config = dict(
    n_layer=10,
    d_model=512,
    n_head=8,
    n_kv_head=8,
    head_dim=64,
    d_mlp=1344,
    vocab_size=19395,
    activation='swiglu',
    norm='rmsnorm',
    norm_place='pre',
    norm_eps=1e-05,
    positions='rope',
    rope_base=10000.0,
    rope_fraction=1.0,
    qk_norm=False,
    attn_scale=0.125,
    bias='none',
    tie_embeddings=False,
    parallel_block=False,
    init='normal',
    init_std_qkv=0.0189,
    init_std_o=0.0,
    init_std_up=0.0189,
    init_std_down=0.0,
    optimizer='adamw',
    lr=0.00118,
    lr_mult_up=1.43,
    beta1=0.9,
    beta2=0.98,
    lr_head=0.007,
    warmup_steps=473,
    schedule='cos',
    final_lr_fraction=0.0,
    batch_tokens=131072,
    seq_len=2048,
    doc_mask=True,
    train_tokens=545600000,
    steps=4163,
    dataset='wikipedia_en',
)
MLP neurons of a small language model. Each row is named by its layer, matrix (gate and up: input weights) and neuron, and shows model dimensions 405-500. Each number is 500 + 25 x the weight over its row's rms, rounded and kept within 0 to 999. Numbers have three digits each. A neuron's up and down rows have the sign that makes its largest values positive.
A block is one neuron, or neurons of one layer that tend to fire together. After each block is what it responds to, as a language model described it from the Wikipedia text at the highest values.

L6.gate145:481458481509514466524504502532485440524532503492460523485512516474529513563473504493515527505481523524503504513491525495507500511452533537486493497475469520505493524540492496526463476549489478477511480514486550508477519438536497525479518560526535484491536472488549471498559519496521482456
L6.up145:465536530524493484499510486488542489528512511515499534516503500521484512481512471528484492535468488491489514492474518494515513526468497533468451521491490533537483518497529397544534525466511501518465519454510484464520466498515481497535500464551522555506480503535582464513502512505511472458
L6.gate215:515508529484514492492480477470493459526504518482421503489500495537518532514509525488507520508475464528480524512469476470493461477508478485492459500481568496518512508477512513483485490463522439444501515447514498475459503475511488492493496458473485490486486518497545476518500482522506530475
L6.up215:514459484453499476526459506485477469490523526522481481487486476503487504494495482508490522519479506473539467503498526511483493547481499490493521465513527505515460505481520451545507478471473504519538507501462548520486484527441498510439503507471485503566490554512507488495500486545509458466
L6.gate241:493464518486478525457484495471496525487494483509491529500469495501488440474448504477473507528510504515498507543444523469474445484493538516510497479505515475493487500502526486502500533494507443503499497501505515433500462498488511519495527453538513517514481507479472488500506486469464510491
L6.up241:512502484505442525479499497448493507520520512544516525501467525502541465465482497507463536482521547538500524534483466502476487512529495473518506515532560451495468522447522495493506492528506509509530494494477478453516491498455472496529500497483490487519472516472469483482553509452453521467
L6.gate264:485536514476488485478527522469483500475533458538483487546468473489526525528475483491499537504477545489493471508506522507482548476470499490529491479465481519529479557553475477477521523496513546478509507541495505478476506501442501472498528478488508470497493481547496540472465465477488470497
L6.up264:476529543500504478478498497497515488512471574465483487526523501510503480488534467494521493498489503549467543508539479520488500476513467516518459503475474527545442513471489519434503497516492533533521501521529501492509507524488483507489478456499483502496525457506506518529462511493511492537
L6.gate293:533514540518504526503466507453505524488487475554458520499507494495527521540463512532517508519508527505485453499484534469549465521541538506492462512478499488485505467502537471457506521487497505483500503497505512525503476497532503515556507500503511499503529510489491466518506537495482526477
L6.up293:491486524477478505500513487478528479518511504507496485526488457469492489540459541506503542487505533524502484487482477471487518513530495542488494538479537483490457474496526499494516484503494505524542514530491499490524503495503505496535492521552495513518525534497447437506489525500484529493
L6.gate380:518496469486529524453488541448515494462483484491417538457488497484538518506504506526506476528466518521525490492542504469461491500496523477498503508442479519498481525479513480491527474487484503503498522493503448532522493493493533507500482452500486505506481495532543536500555492528479509526
L6.up380:494477533491507470503536527506458479516530515494565526506504511516512478486518476460515499493449499504485458519529505480492478485442555536489489508521475479520515518476471491466470544492469490502527518502541574484489484513483498489498497499495491508536487481497483475508530473469514469484
L6.gate573:505503459468517524509509524505530516520529503514524527504476523496493516478515459513495522503509467516511486492552494469506526526528468513519507497458520465514521488483508464566496527490487511510497502530428522496535531479509499509474472493518490527516526502531480532479547470513537551489
L6.up573:464533505509462491475505499489540471499506548481498478461493499514493507480513482497534503478531486471501492503492504499481533515470504438510492524488513529485475504492514469471530520480515476496524545501488502493529488495504569534483526528507501467502519497491503492469466532494510541484
L6.gate748:538500482479457493496461467471522445477534488535515473566536521492528483524504481537518525500492554490520524492515528481489504506542515505491520507498541486485491469473508490513533498500492479494518494486490489473525534533531518552498505514478497523463484528543504530441531467491484519494
L6.up748:499505516490491475475506500492504497463495492500480497535480494453488478482498553512497519528474531485512507497497501510477500523527476517507520505483512544504508476524546482509495494489538502469511455514442454517549489503484499477590489479516499508588506510494510484518555477510483542492
L6.gate864:533492436496493504494494555492498484446480520558509511480508522485524527492463487517474471479475495473501502499516502499465497500506492507533475492539449527515486486502480512505531494484485417539516499493551505523512502496484555481460492487525500475469482493499457480536493480505508504481
L6.up864:512517470503517489460525522497471542457497480506481523500493504509501537511508530512507500524511478490480473473501476512472462465516489466521488503516516507520524433448503524492478479482509471499478488475529503508490443539503515496482493469483480483462492505551484448497523505492515536531
L6.gate993:528466546553480499479559493520533488509481520549501512552474503509477525485502505519520518474478519513529546518528448469486507511459492551498468499490485501523484493503507503499489541458506513513519518485524506521507516486522490458534486479501506527468471515527513496498571519569484499485
L6.up993:525600505482455465467502505494503515498534504486486523482498475561508509501514498541481499484477468511535490498495481436490446517448497519494500514472529511490500544494495503513490523495504485485454489514441526474483546498565551498492461474537543451504502488493502494504518502555495523502
L6.gate1006:459553532503461479475487510536508506507506501488441495498502507528466491517518497483544485466471468520479489521515485478534507490493531455511530504433482487516479501495530505465482522487510514510488470487526484466480491498493495482525521488491486472505501536517534502470498491559481501505
L6.up1006:491515522502500502490435516552528446486479533487508492496494500539497456496471475505502506490472479507506516494534467466486504487520511496480504533525519506486489483498565498475546515498513501454482515467520515453440524533517504461525472513515539479481469524449505495458516464527442514535
L6.gate1070:539542466495454464474520521467485474534447506495499533514474515491488527540487478546525494521509486501497475510460501508491475446480471512501500470521465494500507472467525527504488467515478470490498480512506514467459509482518468477467537503526483451494535503520522449518466504540520518523
L6.up1070:546514504489518481455526552486491479514471494451498517517476492449474458512501467528454505515531498503447504539502504489496471488510486553465483499532497493485474481468520481502521491507460473472495517508512530450492524500499452444486508555493469512464447506531486469543449450482525519535
L6.gate1080:494495540516494484466475497500475490526522512521481516527476514510496550505490531494523525500476511492484458505521502538516483497512535505431485455487521478513539505485520500512463492473553462473536539510491518484505552486557502471546491495492486467494524446483543467433462523499457532489
L6.up1080:486540517531521508492537485524548511478522507477485494517449510505506493476511495468501505500531502525509514506474469479489483520513485486529477512533488509532448476465514527564497492481521534496478486477515516477512449497495538490528524529487478494529481494535500499492482533529483515454
L6.gate1092:521519495517519528505535459486523484498480486487489531464502505480536479462485513526492525517487525464489518501528502441541487516525524519504502481488495484529525464498522495536502515498484480454509553465526513523502541439508472521499540550490515481478481494452571482496541497516489495514
L6.up1092:469483475508474478530529521474434500482495533494501530474499455471502540504496499492526468517551470496502499482479503467469511474478451506481493511487505488489526495540497503495526460485459484495515498508457485486533506522460495438495446523486498511497480532532485507518534520502494544489
L6.gate1119:536516521488467464493543488509527463547511438503480478523498495455502554484482505489474546503523476527490496458447540513467469479536512496491501503438531549511506492505487488465519497503503485478514513502504512463465548506470513495527496494469499478484494527552504456472499494493520473458
L6.up1119:452518518495483475494502493510523548518518460513513495468493475483491512515516501484497536501496488497494512498485491468506513523506498505516480478472541513484473502488543434450496530491505527507468484482554503480524550482522460482504510478499504516482497501492468460516563540482506560493
L6.gate1291:536539534539473458463431478486528493533525516477490475492502468520553549517498501495482488539517492492521539463588479515477475497474510518482472532507491516501495518502486507488505534485514513556524518467491475533529529517516531492509482489468482526516481471470505463518538527486502505471
L6.up1291:478512528505492511469454507505525510500513523458511489500514461501511469499463461448502466506538485505502505457527467487537509500533525528504479493504498512522483505508488487489522498479459496521499493473505523529555521522513501453525459463517504521510471494497519476520492492453508463474
The word "as" introducing a role, a description or "as well as", e.g. served as a reporter, cited … as an example, also table cell "|".

L2.gate545:495495488518471510472478519452506491516499486529522522523501470461452468498490468475532510475508514518538469491455493516500527527529466501516529487479537470525542500488501493534511503515521516542427475499551507524515483473515490541481456515515476503496505489476518463531513513492493534501
L2.up545:467450500495485493499495547482506503481508508494487540501505523491484541498514484527493507521479489491474487480477547473509473546512514502503511500492497465522461518503501491526501498501497470482534496472499497526525476525484512511454451517476529492507511536510521549449481487525479529503
Mainly the word as introducing a role (served as, appeared as, As a producer); also numbers, units or slashes right before a table pipe or bracket (cm, 89, ft).

L4.gate381:473539494537493480558481516455495467501475466463499531518502525517472521523492453513510517473498509530528490493515496491501513484496553476479491501502550521511465478504476464509506508485499464495506503478509472499484533519501513516558483509506477482512503511556471528458510508498521504484
L4.up381:554501454539509511478498508518485480520465519511476538511497529500520494518466510511508523494534459489449516524485479537465526514478534507521479481481489531491508486499538488396517521491502475512535447475499511502544529480545467508495490490488490483520482473494466517519522502484504553484
L4.gate425:484527465512535527484479524486515515434470498479497505507476535523509503503491501502495507506487461521473519515509528471494500517471521471549535479477511506474480523521548469497452509482501540498554500510506546481514536491532491471471533507469507502490427509503508510499488498504483525500
L4.up425:479467486505455559503531522489469480495496507494494465497512495437480501529513495535483522457514448462540513512520464465472465473526501507492477507488503508508502493454498475461470494469532495546496531504537496513483501472519521476508535585504544503523485506515506496485526478516482491496
L4.gate772:505500458523496530493482510468489515483449494472503475508508516484479519523529469491457498507543521515545476504531488487481504506497529506521527504475475520491501500504502452493484511475535463511520541468506484469492508505522537442515529495507474494487476503493519510497465437551483498509
L4.up772:515506459496506525547477516486518505550525503508443499456499487455510535505503506476537498482508494458478501523519502512500540476543516485502488484551530512493538496452526505452511477528480486503512459505515543482491524480489509531469509462518506476492513526517494452517517525468537494509
L4.gate1077:446540476511516509490514510460533524542498513519465466524504571509486515540530501500476525472511514464486497488526539530453484490501529502547499523468502494487535472503488473506475466482534518517539490544511539507521500512471503534502480512508493470473494465503536514450515523504526521487
L4.up1077:471503448538518444541450505503536501511504510491503510479540523458535523505486474505476464489477495488539552480490494483484521448482505534488530491513462515489513534528508466504494531489518520516511493504565549517544474493498502494490470505512522505487493497561497487499522483493497462528
The word that opens a new clause or phrase right after a comma or "and" mid-sentence, often a participle or "as": blaming, intending, as well as.

L4.gate452:525530491514535493536465459506512518503462513509506518544511490490500508484497538475503514487465516522494508539517529504525499474509492493559524468452520499509555520473515501512525537507518548484500466520500515487477491457484484494487495453480509489483508522521478516482523501473523485486
L4.up452:501482482537507505497502489567499502489473473465497474478482476484522524503504517511463501525505479500468505479534510501460472533481546488459481526528526490496516443502477486561489494530462496497498508510486473508493452501475487442515545475487514501480504475469506529564479541515498462490
L4.gate745:475450465514532501536475536551520509490532488499544467520489514501477499495521496497489521513466524524524521477483509511499508467519512499512491463466503530517533500521555494515497497490465546497490538496462480491482490498459499521501510511496501502515509502524541487520510522446550529517
L4.up745:487507490512467470510476506498506502549527536493498474547522500501509534529532521479507520536493508480506500459484526493519511510543543500516537479493530516515561488480509483486502527522515499434484510476530484446514439500495471500475506533490540455487522488529532480519473523469477538505
L4.gate1064:491489475506499475496508482523504470497557530488497467499495498501529538496515489483503529492484493520502481519503536505532474492481536499523518526464506488482538503524553489531531500526459530457542498487521544502510541484510501540517477505506510496507533511500492464485519532483495465462
L4.up1064:457483493437473511526522484489517488519500537497474535517475482532529570470537484494513488549528508468509481503487504502536485533548454494540495514496516501536500555512515464544518522496486506490493491490502532510529508477483422508502497507494489515474521479530482487481491503515482499526
L4.gate1121:493507487485504550470508477468505484501469479504494515503481507557476502512530515477498529527507475453480517502495502480545512480538518476484472496468490480513492472474505509502483485511479538476532515475520535492524463523523538523505471457503540479487496517524501532461498479544535527494
L4.up1121:489533519443474511497448493529491507496535518477520499490568519471490533489485483463498491534454505523496496514530506482508508549440451493548531508541498555461506513521522467513500534488450520497538522504487510481517499474535537477460486470482489493528500510517493517534487528486471492522
Final piece of an adjective or compound modifier just before its noun, mostly after a hyphen: left-wing group, long-range, newly trained policemen.

L6.gate134:505508509502491495512459496466485504478487477506513474529514499545485509452515538463493528509479502522448504491540541507485512484502499506504518487517468437504499485548535459503537465520477528512522534502479456485552534493488566495498510494508515536544458527494535497459500508476549457473
L6.up134:530479516514479540520499518533531479444498439532483518490497493508515490507536482469541501508488473452533496482524522490489500488516530500486492498492505487515491478532518528513498496504460506487503542493512524505461536507490520507495527511505501476483461511516471507476509493533532511498
L6.gate221:506484501479479471535457502551518506468509515527470511540513476481503464516518556502516485546456504498518513422508537521485476473472483480497491509515479480519523496535520486516447482503457493514516504493472505539463474512482468555522465441515532464535516508551494499503516516531556491515
L6.up221:446501497530524445483483523548520529478506538475482540494476504501493521551533507509486489467439515524504464505527532482538492514494525492489475541475499561519511518519489484530490492467517449491517500498533441524498484527501476549445526490489491516515487518520476494495471470508517501520
L6.gate258:520560547454515512464504483520498489498485525510532522542449470516496519475515527510508533490447482513438515490484527514536485521478494492481503500489532464524490533506496489500504484474577467509504521532490508488492486479551457524501471492495510515494464541460499526448507504489508540506
L6.up258:529485433516491502508477480495462485507492465519498487507509491526507490462494529562472498532505497484521525521499531526530479444487507518466471494519502548512566506534535508494495568479497485496530528491535475514489506515475487515500498508546504417480519498498480505535523532462447535531
L6.gate339:469476525528511510515491503495470456471447463511511501569525483494528520536526460523510511532459478530493492476483528483498471417547545478491501491499513538528557473476538536504487480498492548481514522497527517462476484471503517533509492512497524459462514484505518506490532544511522522540
L6.up339:448526517485528505480530518502507476518539503517521478539465519471516545529497509489483514520487503485525519502502522463490482472513495498511506476474484510515530529536524496510518531488441541529508480510527503508456516462474536532464529468502503495496545490495516545511503539521479495553
L6.gate537:544449468488498529510494521470535473537454485507502511494521463530523510490491541554524504445459488521475515522549544497499474510516523497503492472507471498471515470525490510506469494457472509518509569517513488477497524523468488518572493502504525511502519472490516502452498490469488485485
L6.up537:536489526516487444508507469484502516459497489494505508471507511507516524481493506518522485484486500495510457492536515469446459470486489471482489501535492499462568505491471513518489510501486512517530519498515517471492494523447534501484511507488526509488498456522516517548509547564515492501
L6.gate546:493520524513509503501492532529527459504498476494449514494504494515510529498497440568545486467489480505461504482419481509475512498495468456462501486453509509511488540515490520520510482519457475501560537515516548536505507485531514508505468515518487471504493472478521500503468553507510492498
L6.up546:498539489521500514529529508522517550505527479482464458514498450483475543486518440495496492486495516479513467487470500473508469484482474511499513466461518520468472492488493479481476534491506515511533481432456552501485508490514461486482484472557488468508502444493501492518445500463489507518
L6.gate607:532476528502475470581474464490501484518502491517489507487491473462519511465487500531469505500491454486498502515492480543507504454502505513492453484485473559498550478483516493506466483477485536477517481503470487536429551501486460498556457545473518479491489477527497505498514518519476480511
L6.up607:516483477480501509498504520498489517539523524509518498504448528525502478485517530507504537474564514502509503473474510519509476487481501504493527512425492570481453506501505500516502517507503488510530522500509495498489506466496498499500479513499480482449483529515457466496519524469497536516
L6.gate625:478490520519509512518457472492501493504507541513530472496527503523526509494519507483516488520447504469510503457498518515553497453533480510472504454488477537513538522443482479512496496474506560468522505523508526498487509486485499516494462472480492494510489501506529416491539534516503494538
L6.up625:520505463503452482507497513499486493517497476474498526488485520487494525485498478531532515466472537481472453478514509509493515505442517498522516480536529520498483486499504479493478469522487496510528483489512496486534541499493493500471471550493517522450498505471524527511499520475516489461
L6.gate675:517506504495464513516497456492463484491494526508483499456497474505488491510528490469508545474478530503498518490482543502549503442470522538483477507469501493511531454493509486537502481465507524493519530536487511504478476501519496470492467456519486515431524495513491481491521548472517513549
L6.up675:476534538471470488510507491456501463498520527498507520483476495536490458511502484464484510471542468496495497467527511477514507463449494539459485492460497537456473494436521485487455483493516528521485468518516480498486477504496497497475461507539514545476484491491504485513517487494531500530
L6.gate684:545490505487493504534415518464520528457523470515480572538490518512505527483524495518508503469423480522486530487512493499521516509521512480455434483464504563509494502509514470498464502506515505507474527514543509464524504480502530538513489524495504490491433503565520424506447453517482508495
L6.up684:516482477493457500473452438501526545494564482504511516544484547475520509484507540463506504519486499488518549510532530517481513502489492475494497516512469495449497523521485509517453527518510504507504467462531465483452505527516528534475536508479559490488509506519490540499503475489473509536
L6.gate727:502469505485517537532517475501501496524523496505457465502566490507491517491502468523479522523459474483492459507516546519503527476522473523469490485497512537514496477482477507487532485475517511480502558468485505479489469574474460483525475488491505484511475471540529489479495465527464519497
L6.up727:488464487507472491524502523507553494481549493475546517475480496469511486514494489493474502469498522508465485486515487472525489472518498539502477462492514514472538522549496490505478520501508499548521515499500504514529490492479525478528497541537484517451512488515537522491465516489514444451
L6.gate818:521522479504531466500491498492484465529503497509483506563497480540502532499548456510512570470496509487523501508475525494515460457474465524491463489456512518558476532473483478530479499502474501492474509465515489504511535532497466530530466514488490447464484503565467484500518487476497499504
L6.up818:499504480487512490532470496511506489513506538516493529500488486510487530477496499498512583495474560549517526508490524499518465538501503499545484479492503501550511495494489467525505441504511510470475512483496497516490549515490483513483514498504483481462474518576482528484502470486494492494
L6.gate873:477493492543508493497469476457507501483487480521538497493517508493518488466556500494504467518497487474485501486475549499535482425489515494504479474445467479505541479430516506499488467496497540517547528497519505534500512504476508521493516507501497510477517495483516540482559534491551471509
L6.up873:508492501527518496469498475457502450524522484466509492502523496491537458475510500517458529501477489485499484477493501484538490473484512534493495481459488499491493492480481490479523480492480504502507524511491526532509515485501503519480505530527468518498493490469499550509506522473492452477
L6.gate927:508486475530489527511488467473466449454541476509504502515552486467482501507503529488484482472505496482501479494501513502491518494505558483488497506498488526459545490470507526493490510494497500476530516484508522469538495511514511510578549531488508528478487464594484483508496498481483556494
L6.up927:534486490503474427484518439482478448503509471497473499494505472526495545529492511504502483475529521494574491526521497472524470526457499528460499521513480469452504536481504526480491477477527521518528467486486544527466538495492534522518469473517483533499474480490516491465524471510453539504
L6.gate1164:488490486505502448505497480496491458454488480470502488508532484492523504519502504462474517505482514487511519460507506473523477470463517500444475518494490545511537498509520480546471494450501552499537504508475470485470535498531566472538477509488502528517495510495536502468481517473511493553
L6.up1164:498505503483481539483488508471498508478485484551497491481517510489522495529487526512459507514482504468444505496515528484496480479487464467511528470507503504527555444543482499488472539499486508514522513507456510507475510477454480501520493462513484500470482518513494586494447472464524517510
L6.gate1279:529482537500500480527513514462503453456491496512520484489486464520480525444490525491500494480492480497517476476523472478519513467504500512498447463462506523495506503514546525478438478485529536537498549464523495514481512495457504484511497467529489495504552485455531534523533511500513502532
L6.up1279:492464503537464506523520508493522457532459472524495502523452476514446507513513506507530549471554511519489503544502490520505518508515499484479551484505530489529507521496483489515517529494529496487524491500540508514519491494493502523487478538502512464507447504522501469480533488492501522487
Final pieces that finish a word split across several tokens, often suffixes, as in ex-citing, reimburs-ement, jeal-ous, det-ention, mostly in ordinary prose before of, and, to.

L2.gate1171:470485471482509528523466527490514465544503473510528549536468522514480481475496457498561528499450487507497560509508506500529496476560479480498475475478480545531535509479536474496510518478480478486484488467495510536472487499498486525501532514513506525492523483504482496533490495526517520487
L2.up1171:497496533493528474529513512501501481492509500496526510563523477497464523456495493509527473517527473484492543517517492560488503474495502476484518518495460558480514522493486502500511522507524495490542497503481508535463480487457487493505567562494472495473502471504529502489488515484484529485
Last piece of a word split into several tokens, just before a following word like the or of, as in mer-ge, embr-ace, mud-dy.